config.toml
n_layer = 22
d_model = 256
n_head = 2
n_kv_head = 2
head_dim = 128
d_mlp = 1024
vocab_size = 4096
activation = "gelu"
norm = "rmsnorm"
norm_place = "pre"
norm_eps = 1e-05
positions = "learned"
qk_norm = false
attn_scale = 0.0884
bias = "qkv"
tie_embeddings = false
parallel_block = false
init = "normal"
init_std_qkv = 0.0464
init_std_o = 0.0
init_std_up = 0.0464
init_std_down = 0.0
optimizer = "muon_variant"
lr = 0.00931
lr_mult_o = 4.0
lr_mult_down = 2.0
beta1 = 0.93
lr_head = 0.00877
grad_clip = 2.0
warmup_steps = 200
schedule = "wsd"
decay_fraction = 0.654
decay_shape = "linear"
final_lr_fraction = 0.0
batch_tokens = 131072
seq_len = 512
doc_mask = true
train_tokens = 464700000
steps = 3546
dataset = "wikipedia_en"
MLP neurons of a small language model. Each row is named by its layer, matrix (up: input weights; down: output weights) and neuron, and shows model dimensions 16-111. Each number is 500 + 50 x the weight over its row's rms, rounded and kept within 0 to 999. Numbers have three digits each.
After each neuron's rows, "fires after" lists the tokens most often just before its 100 highest values on Wikipedia text that the model never trained on.

L7.up126:475510491583505515507560492495551486443429561593436502487470495510544480466450436505562483509462436531506477486410546491613497571470497574516465481481504555531418584442567453502512485557486533492473532567526481454390473536514549555516539481442537468601616519451463658495618458475584541465
L7.down126:516522531351528466440489497503469454442569512476428456483499478533480527455474447544467523524565479562539438552493466467449530435563497507555491516430403502527405456517526502539443484491454505611516471492482564413467472512429439399427505547460554366462482512533475438474375460528513469556
fires after: " g", " e", " E", " am", " en", " h"

L7.up281:521516485580479506510523485464402432516488452551483448512550495578488497503517487437592577444473593527581515464466549459543461424521545509469554471438513562404599530525567599527617544421502551543405498429589468470463529478523466557437534495489572528509549533533450472544510451491485460496
L7.down281:550472465469472478414445385597482443466534516582432460443486468468523443521449424503407527562506497485552490431474483501517367474410459531540567528522509516440495507456368427499526481555495399470502469591557483510485472493452509397570476416497543504446514574495494587401468468441546529472
fires after: " D", " K", " O", " J", "A", " G"

L11.up142:440435483566480504502478532546569517469536630528523414465474487419553513531417517502522550465525499467495538516508447492507509493583453539477563519453497436589561562436420495446471602450454554504525535570593503509468473454630546463486521597498587524511497489479486501425507409596539530518
L11.down142:563482492589465392475575532507482494469476440526570544441443470496526445487505525561479499431478562547533529511531569504426563475443395448573577439487451477523453480509445471542498463510470538528509450443520510546498447471408458564496503523405570471624494479499470532518484488571466502500
fires after: ","

L7.up304:512575419517446613491486479441587446528577442519598539497526410508516433553438455589430479460450456618543480495530504510507482460558462483560506530489456414469509521607475505549554523588575586517634537526469548511517434414532516500486443486509505469423486440493481461538424528482526493530
L7.down304:493495467488484480376539533489525430533419387470424495575529472572467443490527600469443386538522540485414480480572591489480565475519588449499547506383533496512488450521554447550424536544558502512479550497456469527634557509477549493577469538493511467423525453510475524619549496598456515492
fires after: ",", "|", " Ch", "\n", "),"

L11.up291:515453518432504524580421433522491542484435514521456482541490473486489500468494502450458518509594534585585494442519460496425444526446502523534473515492574563543472584528417430557541527501482553483487563557512505592537503451503562468546466485531411466492591438444622469551523513416544465396
L11.down291:487600467518465492604551456461420507492439472485604434454371504512511508492535454544553457460529516579556592534451468466470481437580476572513568562545540542415464529477547517555542600571382454512472483505526508378483459458463405526498533461483541401548448534447626483602528527497524532405
fires after: "w", "m", "h", "b", ";", "ers"

L7.up572:518459508590531504501396493553570441450411533462521476359515424451502491479559534593501514555497469582482404480495502466530552408590533514447538568559541498513472507500510445460510490495518489552484546537565448558501489456554518501520464479511508515601599511431544560444529571370551528375
L7.down572:474460591456517579522559569491451521510511446442557510529466511557473580435481496488496529436479507530571510537499473527468515444565483624536478452518511533466526514389497500509553495475435502414518544424587537421494585458468450578419524470446496584569501416467545492600487576581456582547
fires after: " w", " h", " f", " le", " m", " we"

L16.up829:525457455468594555542570554522501541561556423498436528514519464486532477567466485531487503498492492550404507580495527441452527493437538496506522517539488403585509580453525493453463466459488571515511443487496516444457517520478498554447547490503557598568438425446512466526473529484506489462
L16.down829:484448461453445519449513477503459475438513607451592565464507498522503507580491518443594491518430498526531402462415501532459469425469515568478544539557442521509355588549532418583529643440490569546491563565496507559525491479508549433557528457522465509481577535502511498511571559527534542512
fires after: " in", " at", " ", " to", " of", " on"

L11.up433:462487515435510509521468490442485498577537492551584549483521450526516536476529416564400461573472524478487533452518468483487543582529580418498492433463489458618487520602494485530466445478453511583601477436529499473574574444504411587464453495449450505527527455486403550474498559430551538486
L11.down433:473554510567507594438477561502508554551457474511478580537449452558470523617490537563498523469497461474505556528503401535467437457540544455514406497528542471463566447475451547461553492527565565547549513392482509507444415605555509478476529500502557548448593480536524539553561466521490593446
fires after: " Bar", "ar", " car", "ol", " bar", "al"

L7.up611:459507385425449550556535591550505622540507550524532497489556448583515466494473482569571595472444431548537491662471584506514555540508512488454545434538481492542490513434461584484467514412437537606397507510488402516491539507533469449502517493552486477522520526527506509530500520469518501434
L7.down611:503506362498484446552500477551455478488440452478500455453502586439497499502463589512574536542452503426445517440544359554463452407528576626593483492496553540517393501590500516538474466592477433494436411512511542473532504469514481457476487461578459512457442575457555499490551487534464540501
fires after: " S", " T", "A", " A", " J", "M"

L7.up427:498437495556459476450521501469460511470350477528540552568545510440515528502453475592465518453494477584507527562562525513550556589488519588440553502461531402512463472523430491600509601529532527600475506513504590448521436529576441546482496626513516565502437439395497509407463549488500509488
L7.down427:444506517496466493510499479491450488531634478507475512469419500520470458539479498546441500557534446440504520559435484469477513581444466544582405534483504479506568490481517466349482493456496412378544450521525453549447487475474503463526440462466525444488524443554513486554587480529502407570
fires after: " f", " the", " F", " h"

L11.up699:494526453468454607445478476529493455497531465462501421421470436516506496490461435506440504531636527421464474512569527575416521430426440582391552476507516483510492556543470374453517456447433441582550494421481513481502549521481538526549511492489489501490508547431551551564446526524483466413
L11.down699:547471531440534451576485587432590510473578503450549477523492532509476501537506608572484579557504454447466532479450509444480500526472501556532523516536552483438515505548458599610497520398507489524441569559419577475414482457394395505438502445497533545495557567500443483460604494471456538563
fires after: " was", " are", " is", " be", " it", " were"

L7.up86:447557459456472525475553526468513567565465554452565457541452486494457485533554545405464516455490468550561559450523549430517512473376492463621542516487474477485493553512481437449401505535410547495534578525501492390497463401477517493518460507458563532382553487464474526522551585554511536508
L7.down86:447510526508424492516472602515417530394557519509550532513531431407513510524557476474563565469519458546526503478445497503556498625508544421440527501624553541615519523447508502484523451506506504544501458512516531635509522524367427550453563467466409575461477462472573440539489465439480508495
fires after: " the", " his", " The", "The"

L7.up180:549480585547478487459646476436466520560519496499525451474483478551515535536565544440470500472394509474493528485558502517506456411557465445524616492540423518478395492552419556452422514519500515521398488580497429486433464511460524478541535486452472578553565503476521565460489509531515543523
L7.down180:453626485438495463512502508443506498522486498524510493458541485517465569577496572466561456494453443455502446575416400394509489495417560557496566533449438438458571488454488467508516530442388486439457464538511565451449487552433481439547584453505434476453458514573469521443539488528564380548
fires after: " P", " S", " Sp", " J"

L7.up782:468560618499543531455545514496440508494549466501499525579454477510546441591528544432413520452451450477569392506442472536473559437516460599447586465473538497446450496481501449521529541499471519485609555503562514495482504467549592521544496482455443556491518466481526535502564485482560524554
L7.down782:494455505454358472422502475440449541518481446499482510472395513456492535422445587445408563510484493508411515449530497415534484482451472525422593520467542503521571522431440479466489468536514498495511514483447489496543521432533519495448503534474501584390511453481478563545441456450572576453
fires after: " W", " H", " P", " L"

L11.up925:499451524432520491565577536464472537546391548478546553443509496558579487562468528497488498454426414436510502445520381537442481484439482530517539494373487454638555571478455532455558625443441551504525523425459445527477637541562439610478552460455403501445523486523470529475489600431500535567
L11.down925:473544487465547533574581464492477459539513594472518460552492467432583525493595521542554472390507470471423482504449564520519451504425557474446469534511487469495477462486483478399394432457521515547519532506466472521554492429477529522400525480458607440429527469544513500509497368465496466433
fires after: "ed", " rel", " Gl", " El", " gl", " Pl"

L7.up203:504572454477460595425526495424551504548493453449570455476366452496487583599615492559506447505595481480488518435458493467549430534524602461467490505539535442480528535488468506587426543574544537483496439437477514500510521477473563579538597453446526408507484460577458503591579540468680577487
L7.down203:474545488536559483511537482582443549561468504459452544420410471479614484502493506532513439476517585537517551397438482516568490522600445466434491565501503600510417438484473508489622486510433470519459480510494523429463497528437416501469534420540609498522477575506521555529503529472446523505
fires after: " the", " a", " The", " an", "The"

L11.up995:582506477472493439525534429481533531442390514431462523513514501387529479537578482463464522498504411510521472509458514501495532598562526570434460432488488544418498494492412493473512462606585438536458483566421527629498574561521473502533408519520492483536487469382650474535448437395468490454
L11.down995:397523528468487481562508499538443458429590458555517484501438400448493517493451490533501434501547451477509502461544466494541490499435419517427497531505489437547554504452533401560456484534501554403517518396508462474530400549557526515469500444483583434531502539460464514546432590474635499513
fires after: "b", "h", " sh", " to", "n"

L11.up697:415502533445627494453575490459571434456507551456433503501543535520430499502565382500471483625555552395495429487533528524498480445478512503459457519539470482474553527499518493500540551431526517482522564503593489462424485507551467492375546566442509456512464420448556464457494457419477503419
L11.down697:572492531471502601522512490543433541493619481431492393472471557492551470423468543542469517597452522485439554431460522537519477562464542385581409477545567504520508523555503536503494415513406510516426465474435501529453617520421440449592438423415511431487578496473409489592518528485516475510
fires after: " is", " F", " was", " d", " University", " C"

L7.up800:413414482544548563509594471469529506465432491474481514451506572510465520488517388436483493492368486587433530643533497503528621483437499512500528465486471486494433471452461544457404554524490509511587474475481447481423478549626521549431516446485509531560524478432388545451506475534472494534
L7.down800:543486436428496455473500415572473436510595435621513495492471539429535467561524548518534556476555458518483532485540515498522490475519540518456459553449535636492524474394526485423457531494475522513505548423488588489421580465431469447408468499534448559477470453590518553493559503473481519577
fires after: " b", " h", " p", " en", "-"

L11.up749:482487544560535433466600471457495470475496549437485508411578450560452542457452451434459461437471603492542539542479568589464656468543571555525492516474427461501602497474478475471466474552479472491453613543498516502511496493569450528574508547469519531441542501395486532448575516444522417439
L11.down749:565456530461491607593440513438554416537496563420518471561481465520600586437573479554555524523511530529515450460574570514471438440529510496506527449488523537478546446457458474447590546448489596455536538517416565618516509541664512471439527544436495468542415472534408582489458398565536471494
fires after: " n", " the", " long", " first", " some", " contin"

L11.up465:491458408535484488535532526495552620491528503511515527559504505497494492559541556455591527546492412466559398487505419565474491549434481612466426484514479494575479463569534421465487408594368409484450519381534510510401416456538410466535435484509440487525584489472531520564516496494489502538
L11.down465:442485535466548435523484458610522493579573527512444541514508548619554451533434495547580502534425531532398627464493537544475544555555487498481461549560589471503482456604578476488517531483490413455456470525424495535448490569447516466538534628498540553438411532495429493530496528474585488429
fires after: " L", " El", " v", " sl", " W", " w"

L11.up294:350516561443551527496498440448538497504473551524494498570549557582498454498513395511480410546496503488510551552491571509559552492452516547503464514493473523565610547425556548533448526509428446469471523560535588559446406438492535567474506581459500588514522591490569482518507441542585535542
L11.down294:428566492518508497459546469464472495541462562514476491483543541545486505580453548534501528439451464495559526561473557599541482448501460454544468505502540489476384566503479592502518436420535454493556575496571461501603650591479561411435480514476492479546518534558586491518536575526548471459
fires after: " in", "in", " In", " ad", "-in", " of"